Part of a small language model's weights.
Architecture: RMSNorm before each block, rotary positions, no biases in attention or MLP, untied embeddings.
Training: a variant of Adam for these matrices, 1078M tokens, 8225 steps.
MLP neurons of a small language model. Each row is named by its layer, matrix (gate and up: input weights) and neuron, and shows model dimensions 288-383. Each number is 128 + 24 x the weight over its row's rms, rounded and kept within 0 to 255. Numbers have three digits each. A neuron's up and down rows have the sign that makes its largest values positive.
A block is one neuron, or neurons of one layer that tend to fire together. After each block is what it responds to, as a language model described it from the Wikipedia text at the highest values.

L7.gate68:141120126162148129121161139083121159132140122110173082151119129118138105140140162122155133144151128135102130121156113159111112145155121136108127144127103095101127154131165123166103148137146126126134185111112127116152144098135161122139174135129123163132075119131111127097094130099119107146
L7.up68:116170118112093132139134125117094124120074144115141134094082114096150131156112090110137163120125129190066100158122153088085128159148117140149167154104164154099105097132136145141137099135150122154120144133117105160127110110121137165134144092129137116173154095144146153112165115116165137116
L7.gate852:155135144125140179146131161129109127125130115094155126152113157115142123119175181138114121127139147141081118125108115134113115104143136123118109140136131145091066106121114115153181095173150118133080152146112185132132146138145121121139159077141136140121134150171113149131168100159145140130
L7.up852:126117103109126113151128147081134134124145106125109119148148095129175104107110125160132172123179129121161111166108144155098146090107127117126127159124125137098081150146114088065102121135127133162093159133097113139133154151159156186125162135100154111158144101126136111136188119172145131129
L7.gate903:128138088152114142145138127145145119080115122120141146151133145116119105104139164141122123160163123091089107139123097188105073082118174116112098115153081157138062086113145156127115116137108111114131092122103091138115155127133128112184116090128108097115170142132127138096126136154084148141
L7.up903:121148117146114123151114109116094126138110123104149136127102110135127134148130130149125126162136159133143156091113146122088133114137156138099100154110115182134143108103106121163128083120178097128106166186155128152138098160105133094157103077074139130157114126152106155098173122113117119111
L7.gate1340:122135113135089135122134147152141148095097159116150109170141173131141131140129087114125154137122164100118129106090096090054122126137126104093081156127116141115091154110113141143137104136144109186122165156103152118090130139131164151101168078169097148127116124123106104134123128127124174127
L7.up1340:096106126126138128076113089124128142119105125110135110155175114168130122172131142148138159136119117122124118154111129103122113107130106138129113154113122154151108144131132111147177165135147098127116162175141139087143135158153113141121137117169125108100096096178115124114116173145151165057
Person-noun endings

L5.gate234:113145160160124134070144129118154113099107158132162178129183115103123107115083077109107135142119153154178103161159161075156097094146125124102090087152128121127104121098111115199150130140092127169122174125129128121116154158133136115108120117102088112114124125087147143107111090149092136122
L5.up234:134132179117084112153143132142097120123155150117109117139113175164175119159196142116110159135128144130122169183140129125120122172111160146106143146135140090134135121155163110138140139139129107128143164100158120125144071139126117142126142158128129118124152092120172142152122141185172151108
L5.gate674:126111102155128135131107131115070134142122109122162148146137088122188102122101137155162151116128133122140122145169113182107125122101132077124105145138121169141097147128112124121083111148153117087112162149115163106095128127131138110174121139106100118095141113146141151081153128122160129136
L5.up674:148083175142101114113171110167110144111059117155111106147125102138165108139152131131092116134148134150100190088140104103093123119079108147144124145112147132158105154136111130102200120116156112154130140138134139129144154110176114140128124160184129117138153092109154122144130173115117110171
L5.gate787:142131125095154060103117169129096153153104138104131077156128101151121109155140079123118108120135129107123172161126114088169117125096134151104109207119153152110157130078115114141127160098149127104126150099126116095128110121142134114150145137123137084107135135105140106129110119161134145136
L5.up787:110138131137164099091174152098089125118128161157114161142120129143171093110104097123148126173112124159113081133138126152066149149078114121106115124141144137102095136156143120148140162146091162150167114139135136111132132181114138118079160123126094130120118143108111124127111119111158114127
L5.gate1007:123121097123106148125148097158124125134138104091151103081126146141133085125075133123144135132155100124168147141163105148111149177120165130146153170079124165122112170136187123139133128125154140113115133113124098134163088119139107127151163117137118074134127138109147166126116137119154139137
L5.up1007:132115128143102092137041132111134100143110144116149144116114126096182134126115172109165142151054128089089154153159138123100109124121134129137115135108119120145135103116142111155141102160126152102117113159134148171101179138111145100164140153146101089091101142118124140092110159122124112134
L5.gate1170:120132135131161161174146123130119125109120084137123131119109132102191116110170136153103077139147117139102181141120101128124121077094137116119077150104109152132053120100154124139104067145120092110143158141113134086131146125170148147153124072151105140137155184135091143124118138157130152110
L5.up1170:152136084139085145148093115145145089128103124123159135147102121134152129184141175125148125144169152127118114105127106115115176097104154115112123114114145130113090146155177143127138114148118095123139092149141120077145117123111145168171088145117147142156090123138163152165138120133148112122
L5.gate1219:104108158119124126153113142128086124102130112159135095161132106154141112112115134096127117156121090092097126130161095118156142137129134122142138160093167116155089117112155133107127144133135083104142147161125146149161130180127094115161116113149117120097100105137088157125085150177117149134
L5.up1219:107096121107182169124133140124122088124128120167102115139133168132091130109163114111139131093144114115102167126077157117072152149140124161146116165125147144145128095133142147129076122175188101161093119126122182153133141152073126105103045084145131137129114120125101162133128096172156111140
L5.gate1223:105146131102157125152153109114131093100124105168137103143139137152154106118101120127117099150144096121095082165152110160117166057087183145095157129122115146082093098151135136114094146103144079106122135126112145137180106180097134142130113068115121114110115132143134143100140133163141129122
L5.up1223:109123101113162152137096112163100109110099151140124130120126103118151142113142109127122106112094117134101140169125172122117166146119137103142129170139159137110053112130121096160143180135134118156105160160126137134122099144146138121116120133090113099170114148131093185104126075158132126158
L5.gate1515:120141110103105153073146094182177119100126148142153146140128154162146088130099150127129151147103103107093103119153059135125112138091153159170105096116105141100141066106120087101162117104162139135117142129109161167125167150122143125132109101100114097114099155120176128141148134127112161189
L5.up1515:149158100114161144115118139123118113132125170105142105144141139132114101165151142119133151124131127154122082141120091136078148120105111130142084099147125156152114103104156103082115121108089098155121110090100173075198125131142116147088134108116146159145145069100145113140137147082135130140
Collective group nouns

L5.gate101:139125141137106119100135160108112140116167145153153127080163121133134136125118124099142101146125167167129129113123103108105116154117118163100153146154110160112154123115155112153130130136082071170130124135143138163089135132126111127153125171111127051141154152130176135136134118174117117149
L5.up101:122110049121156098163097122131156091107149106113078135131143160125098164118143107121174116100122147141159104133156128153090116131138081108113128132113102116125148091129152142123160148123136122133092125096118165151082130144109107094115160093065139113131101111093136133157140080131122112146
L5.gate106:107135144101123084153162133140106126098115140113145147171126143121156102168138110113175075100131173159114144118136209134136108107142074132116148164094088106109097099128080115144115113128127080155103114122119145172117136190105092111128132129129151117160120126095178139101133142065128103127
L5.up106:088132099134138051111086111095127115107143129103124156132132112121106118084126081109165099167136138127132143106115084118094132144103143120135160130135138146094098116100099129116127131119102121156166129128117178131127138136144142108120140084076097112118135099116136148133079077197110107119
L5.gate628:121089100143157090143101112109116130125128155112097157186123161097124135134133147130088092087112097111162104113152135115131163116208101159124096125160099130110152131126126115114081162148139159142170096167150109085135142150135120141115163183121170108181125169084121132135147152163104158118
L5.up628:138135129090125121128133088134104112086095108102123132137119135141154117156070113132175119077101121115169138131126137128144147123148139147175077129155117121114118105113104137135121142113099163144145125159144110136132112128133150175071122134159113120172139097175100146106158131129163096142
L5.gate677:120126193190126160161127153106121143130184120117145134109152115159156134137160136148121137085148139083150114131172113123090059092147128132092148078143117138159101115144141132129113136129165150163079103078141097131141143109133136148141131152137161108114131181155109133142177095098126114139
L5.up677:135136167168126134141116124095156167146099132143140130093145119096096112142135124084137119108125172120184080088154126137125094136158150113152113138140104144133109113172130077100153133140122146126104111123127144105138140129096139123138146126123124136139156161178120166130148117117125102112
L5.gate792:132133138139116141151102103144093185122153141124132136143146148161118156172113164153089139126121161152147099087171144098171140096139111109151132157074108103138122118108112112152148149114162107119099109108132108093147152128128123112122137146115178061146145132170162143118151193118111116124
L5.up792:150102145133118136151123134114109139126133150143133098150094178155121130170125111135071118116132142134159134122098128118150129096116115106139107080153150139143100113157112126092112188143134140145125142145131113143144121119118109142130120140194129138143195152140166133131122117105136116120
L5.gate892:166145147150090103156155144156182088138123132132126124113165168144142151135124116100111150158096143113159081168114125147124126101132125083115155111109092140117145105117111092126144113154136102157159125133145134126095143140116137156138118122160173106143112138147109152175150103128145131120
L5.up892:166133153130089182174149136108141141161158129185138128142121152084123148131128131102106158126112120115156119142155135165146118142180134095183116109107094111119143148145131124143151110119116124147183102098133065090168119150110131152156124110136149112144148116139125131145177122076165100131
L5.gate1155:124101124184161095134111128133133146119096089151126145161107092126121131109113159135141122116141125156167144106138106115114061165206127083119157116128116120118143082164129107110125141151104114130113135144100151097158155150130118127130136154111170169227087127100143093118123158120131077139
L5.up1155:121117170136165145114120160137204085136158096114122096102089139133138127127098144114106121136128134126139140133119119131134120139111123103108108113157112098164141140126087107090122106107138161151101076165146145144131145130167136158134133112135139116159152147117135154110139125146131114151
L5.gate1233:147122101128082110149116151132168142130124132142134125113098139114095146118118098139126102085125161140149179117119136149096126166205131134124123137160140147097122075152129124119147141145088155140087099105137128161139124132108101166153105159092146093125142133071204155180129099168138123131
L5.up1233:101111102103129130130133152084104123111125135135100127146149115185133124130142143105163140142116144144128142159146186109158090086130122080099150111110082159102095111120102129113093124117104085169146120112127129166084175159114159160147111128107149095136155127114134115102140147153167137099
Closing marks ending titles or fields

L5.gate630:118138120154121147098127135138148120116152142131108138177135173140121152152116135121104151112149174147099148111155158136171114116110150138146158101109107084089055141128137094103152082114099076136092107141116109103108103095151085104147121082129124141193086101149130122152119135109151137142
L5.up630:165160127120119098132104151174110124125134106141077114146136177092127143155109173144087137095103151124157084073137107132146148102159132153118121155147126121154117107092129075134143127094124174088128137173147125098131095136112097137116157127090126137077105118132103105148126145079148088133
L5.gate727:140085172144172078145120096107084147130089156123173111133090100099144146170118148167088140103113130125088130120137168093083106144183155109099150154121072129096116135106116122123154098099165150116107098140105135120143120113108125127122130160112168147161139135140131157103123159123146095117
L5.up727:125136123136175122140087123139123136124116130126137095192118166113124128141128157160112126074159131177083092169143125165090165114113083128115104098172107157125137106100140108069087121112115146101117127168126108102072110079163116141118138148146082141089148155125141108140122128106138149127
L5.gate939:153093114133109147108120116126107142112124170094143138139164130108192117144146114117097154175126120141103124119133145129147134147099164114124126163121135143135086166136093147169134115117112122126128102158108130129146149120141101173110170092145122129113121146151132163121138161135150086130
L5.up939:127128111131127115095119145107106147098121107121131088131121111149144105094118151115093132155094112141178153117100142186149141146156128143104172149091134088133126185124158113104126108114071132098145163128124154151148119118155134178095158148130106105122122122143149119125075165109136117110
L5.gate1048:130130175139170093129118142160123169122174088125122136152148197131151135174095127145108113153144140122109099080111116138136096119087102178115112120141122098111129109148106121111128182103094116149115159106116123095172159125153117128141129113136163106108117102138137147154097125128133105117
L5.up1048:138156135088102100121115148116097113155138142107116173150125136166129162149116133134122115136090122159124153134109103135154139141133118143125120117139132110109074122117135115131127144129104107145104135097134141116120127104128139139115144105145137092108126158129123116142100148123115162137
L5.gate1051:120138109157086119134129120137140128109147144153120109153170151101150157148150120083106129115175151151144092129121149127151091120164163117165082122151136098114134152151132095150126134121128128117131161082143131123099139158158133138140194159113128111126132165165157087130124131119148149160
L5.up1051:112179111108143140143113177104113124126165158128129129158138122124149167132151136094129105141187171204133143138087164132157178146153153112121129111183152063090083108115123107159088138107126133132179154137171182118117134146141125145096182119149110119149136172161094138134119129119126111155
L5.gate1376:069115117150105111150092165113118154133102168119172146137133122110159093143108146134112084142170112134107089141165104130088128163104162134083123107091132089138101144151145158126131102117139168160136130122128113120108113131138100115133108163121136125086107075132153130130130132125154140108
L5.up1376:087101149087100160096103175128105125157109179122131123113150120151108122130134102106067092130149075115143132154149135082119113159173140094142134104126145135103121156147131127152167133072088090154121145176145114082117098143149113143077141142128116122113103108170129148166136142101140171089
L5.gate1416:141104153164156157137175109150107130099129123137117118111143174167119136142128119147138109146089127098109113125110146152098103092084165129104126130133131111127117196179113124112191150149139149113138094138115093103155105150129127140124122094128129138122122133173131106144129158099144114146
L5.up1416:114147115137117107126127132110126133111079107103109134128152120117128127157140127171115144130146137145177128077105153152146132144095086142123125098088147112154110141144091081092096149158110129093120149085111095111175119118125117141064112141089117109172137144145113108081140140096144147120
L5.gate1452:116116103136182123178167135151161131119172154147168124082149172115156115089115111129147155120153119146108166122110128113143133116113184167085139110140090091151118116124160110156151135137114116139118105133138152141101154138146133162146132168150133151155076179171131109177118163141131115125
L5.up1452:095158158132131172083122109118137125150175159152120141088175172115115190145159106117103142106108145149104154113124119109139113122163160118131110135146132133137125134103143083111156106114142131145122157121121157095188143132139128128102209117141157097156134205087085138130116163108128129112
Word "place" and tables

L6.gate1329:142118137150192078145124134168148115071112145117149123127106111121136109081112114103160107101129107148135122117145147114128083151126136152150105155107137109128138139133128116129138077123141136096137127134120152124151167122095122115171072129108133088147108085099106102126157123096200091128
L6.up1329:142101106141150149120106077109193149105163133160146094112079177130157123131119148146113127146152128149145101095121138151128146143155102160149126101142120133144158094127151150139078129135156180141125186135107122086143136115180144139099076144156131157099123139063118134112153130126147119108
L6.gate1485:160095168163172124112167131147128129103150103132161125120110135133147075095111142146105119108097127162144084072111159126170100152113125131063108149114139174135121156111143119135144079137142152111131128122105111109146135156161119121095139109112148109166087079142109156127152144095135184140
L6.up1485:147142118126142153174092140143142100157108145086140122118176123096157109125157154130110136111113164133140149111122173152115123160150122153093115106087099111120133150126086115117136109145148093122149116138114141115101136168135105169091133114121125153144086125149128139137165098095156141083
Place/club name endings

L5.gate205:128117100145100140128109128134116119119151142144135151150106146107162147186113198137096135091181143177118101127123125096081140109175177103060151119125097129093125092142119140133063137139142115110158107136119148143086156158134129119155111148095148153149162156083117152159167105137113101127
L5.up205:112116155118150136129153156142132118156108178161137139109171143096139120149134069125150093099138112148154135103080150117126069176156126069127126081153142112126101099172106138157122136143127124118155130116131161102150161136162142138100129163122153091129161144115099139158119099168105144155
L5.gate520:147083151132125124159128117134155129108106102163106113101096165114166093111134128138168148123182118140147154100146137135122107107156087144136150105141090161136122142136171138145164144115092135122155132155150160122117114112164087120149115173093174127141117096101170117123077167131119127140
L5.up520:092130150129139125134132102146140115131125126134108128114059124131130121109142192130099139114095142123109138137095137123101161169121132142105107097139135164152132143122175131140170142108071145096100123131150122129165155099135129140092104172090129177132123150132143129149114156088099125152
L5.gate608:130091099115123135147117125133111086145132161144173115143144175131196103123126137135115155059157163151101108130118122101120110128175141152137103103086101137133110141163103098139139142071100141106134124137113121095133145113137086143105130109133160132141141170108118174133148128105154145129
L5.up608:133100146139133142103163117120118143092094142150123159180129126159136123106168159118129113156133135113123122113131102164098145105116143169105137119125101143101125128149123163143085151087167121137097152126148136128130112127134094093099134103124127148074091136106105191148129106150159099102
L5.gate733:124118117108103110130151127142122149099126130089133141157137117129123171106139152137156116075142105103083129105153138145099097117110130121174102107100131097121096107097120125134114125128103147143127159088117164094134159123126115104132110142126118110126083141108122095152146097155138133097
L5.up733:115132102122141107139153152123122155138123120148126119112165085142130103108149109113101124128136121105123119109109114107128139168140101142120163151138154100091169139112103145154090140153155101109097129146110118150159158180148112111107132111112134150150144166169118145160099110154078151149
L5.gate815:138152123121103107152147160123113140132119131111116115128106138118128110169156129123138148125123118121110126127175124166155114140133180110135128125169154091104092113126097152112130121123089099120100120119101134118084134091097114135149066146124141114149156161127150098159118165115084173147
L5.up815:138152110149128170140155089129105090137090116112143145161150087144159147062100182150154109157125088131111184123108126138105156113128133139112136124110083142141111110110151103104131149152100145123119071137133090138149155134109105139120171130127131097122135098165105124091081102110142109114
L5.gate1010:136142070200124135085108149135100154138111130146129113107150128125127111136153155122143122105173125153148165133119126122116086137200139162121128156136143092133114096130126123132128153166111168112112117119122165118112132116090163114120074192117156108152123109114146082090134173151129155122
L5.up1010:132115126161123155116127137075141113147142140122168122132115151149130145144112130099129132105109104111116091144143122090083144135118108158127118160131132150158127210142148142134115178137137154148160123122125098130145141110152116112118080156107101159143134124070110125102125127151118144144
L5.gate1050:114124169141096121163091153149137099094107140098115114096159163163186100136193121113131147094103138149135116111127122128110122161095113117127106125104139161148119108155140089185127146141153101138140143159101194100149109091150154113100088187169166081144120153157118121126113168120153143124
L5.up1050:156117119135111129149134124131148123091138160075134131111078154141114111132151141076113152128135104131128103149152130119118117137129141093111085117119136153120139095172136084155120121180126120144128128100122151132132079086131139152113105155113135086128104182115114140136127111127093121139
L5.gate1332:141083070165104128137116093123168127113150114150157156138140106126097147126176115110112087090123133121118156130127145107091104143159089129089085119168100156155120095117126129129138133096131179147131126104109153119173205098155142146135147164151127113141165146095161138137130132114133111101
L5.up1332:142115118167106156161052098176130080125110139132142106124138157111103129077141111124153103087177074114129108122177184150114120121156140092105128154157151183175134079144139119161140126106137118158157092161106152080144098126088137108138156161113141091119128162113102150155127158090142123130
Sports team place names

L7.gate26:119149152149107103114133156105160139137179107102167091126121134158140096091118101125153135131099149098104111069163158091153114130123108100092111171169110147126124143145203164117141104118097098154074124132136113182129137153103098132114134116097115104097121180119130131114114091137165114147
L7.up26:129112104100122104150111105136141142124146143152162093122143128111121151160084104145152110112165146152109116105146092136133126120118140094103196156125087126147133094119113109131155144178126116133114166164149128149145150178130111101155153148165160107089143113081096129143179087174148152099
L7.gate134:088083139116095135110095167122142134137115119093142135124147118136098135117098142117147149166096145116135105098122143120119135107131136090100122138124123160153099118136148134156132135120130097175099117129113116142120192125140100121152170111113098112121167108154113115155140093141106141131
L7.up134:158147101139126134131138142114117144098114103130119066147150153126135116143141131157140123152157122128134115134152078105146108119131132127114143140144140162167160120105129158108147118108165144109140144140129155128101176103110102107170122167129120111110135098095128136112112160151172134145
L7.gate400:177109114128146078103095135111116149110146095148149115171144125192141098098101130128111083166167139125144105101098107131106082129094174108104134194125119112147104189106125140137168144187153110124118146104125161104167118154107142095119125174115107152124134092104128116130135144141143149157
L7.up400:137092119128141149125127185110099164116142097124141066135121148142091110078090089126116080082143129096092114120130114107098113107101135124112116127147120093109106132124123136135141120155126147199152118096136194189099120092104160148094130114182132126089128093109147128165093119133144112118
L7.gate1295:086122129118085094199171161082144142139105134156104135094123146160128113103133136107114141147124136133112117139101117101104106087143171119118130147094145128126150124155110090153130110176101076152103132136092116163103188090102132106115141108095124104116133114114121158146116087152110137148
L7.up1295:106164078096134133162137112095129128132122184110142075111140137170128128133108092135147166104117124139128145143120118086130105134141124126147107166127167132149121147121138149096078123090150153105086128113121149126141162099138123145103101117108132134092150140115113134135100118099163136169
Title-ending punctuation

L7.gate260:163107124116128101143124146163108131159152097102155056096081125109135145138113099191117183117151125140143140112188100135130094133167133149093114161144198096149110127117132160100113123136160115110141093149136151170094162140109190080079129103122117120112118104134120105107122120086148132131
L7.up260:121090150134117150160119152103138154147102156113072140117123145129153135146156173093112167137144115133157134139141163098128120103123113119121100116108101174142099094147122136129135138136117113097097134094114104082144099143105142166106126126129111137126145148111133118136154126092142123100
L7.gate496:119117153114149112125159132086115133094147110110112097184111121158147154107114117181152138146164145162117132113120098130097116159119119151116110133103123144119105095113145080109145133098142126122159139137096128129119141157086143114143123152120136100098133128111178138136147133127142150114
L7.up496:113161120143101126116133132130111118123103094096154095154118147135148120115142130113097143131129101144116132112113084151105097153129133127124113151156115139126138124128136112115130126118131168127132115115125098135148148147123117123150108112138129145110106146165144127168143096176124117137
L7.gate1015:145109120127108114114141147106113153115140144126108114124110084144130080158167095177158125184118134109119106135129128195082149145116096136139117156143149110082097081122120172152099103157164135154088131185089144121125144117163154141079089121135106113119135184091167152133136150140159122131
L7.up1015:111166169146124118128147129095080114153157120141157124155110112140159147162090144130128128112150173145166148167126158121090140116111180142101120123114105158137115151116148126124154123117157112177167127135143131110102108121120162125172125089144128150102133130135112123123161118132110101075
L7.gate1257:105100124133104155124103152122109086128161123126082157165106117105145150121157126151097155143190128148084118164129147164105153140211138164160077151143120112107130150137136113136130162163110123125129132121148147135104081134114143134138180110124141127082155142117150113100094099124143099109
L7.up1257:091127158081142129159099117088108101140107105104164123153120118156105138180138177180136174094149076131116130139122127141114136135128127153087103120176173135144083104104127105134132122104171097167097137139133084119117171152116138098144153128134173125119108154107063131143158129132149159127
Award categories and placings

L7.gate153:152142090177111109151090087106100134097078082117133129127129107105106121085124172087107105140098156134114141131138119123115133100176085137105125109122075159111121126151150147144102135140103071131108153113087113140129156151112136137164140168116148135138133124077104109132097198128111122118
L7.up153:074147116182154144154098134191179113109142144107133152134137135144137137136168177119143073107151127133175115087113121124064130154109145133103148120134116165134133124154152117115136113149099087114112086123137108143152142106139113131154160118176109147126166126153127166178143146116088109129
L7.gate627:109072086175181120117103127123106115101135149184160116108099149160121120162140128121130101109150134173148141124138109128157146140156106116162090123124115130150106122102144127152135098124152083107096175128101171156140160132111136097141144163083121142091097139129169128106130134128145138125
L7.up627:168146153124152124113155108135093105100136132128113124141118103154161116127138143170121146106126142130137129128083146104129132142117159119140128138115124159098130159143065096137178111139182116146128151126097162123133118129161170163138085139150093129135126115154104128152180111123108133118
L7.gate877:116104159135114104100146088148148114111070109141101120105121106148109131143154088125129105092094100163133095093091132138134105146125168153124104110118092159123136084121094126132093104098137106123126147103142108134144124142141123127137106152107152136183118109129140119131109139139120157116
L7.up877:139179130143136150101093148131131157116152087118144148120143151161168133160101188137148132150141101116163159109103116145137126122176127122099137137113104135163155116111100114140157162113121134143139135141097088131147148142122041186094169147096135155134134173116085170134143157107111090100
L7.gate902:134147131131128143113127100124120143095123139143127120137138128159131118106105120180146139117092085142100141132128122128134137102102176128104160122172103175097141108141147118085075076120134092130134112117129181120138157144116158132103141118128126142126165111146071152117138155117113132099
L7.up902:122119111129131097108118159164137109136133108136089138139109178145128066126103090141102134145135086079106120140116139084165136119119136169110158143089125120131103162129109125086166173125115085125209121150156109119124143104151108172141148129130115152112131153079144146093063100113121111088
Proper-name completion tokens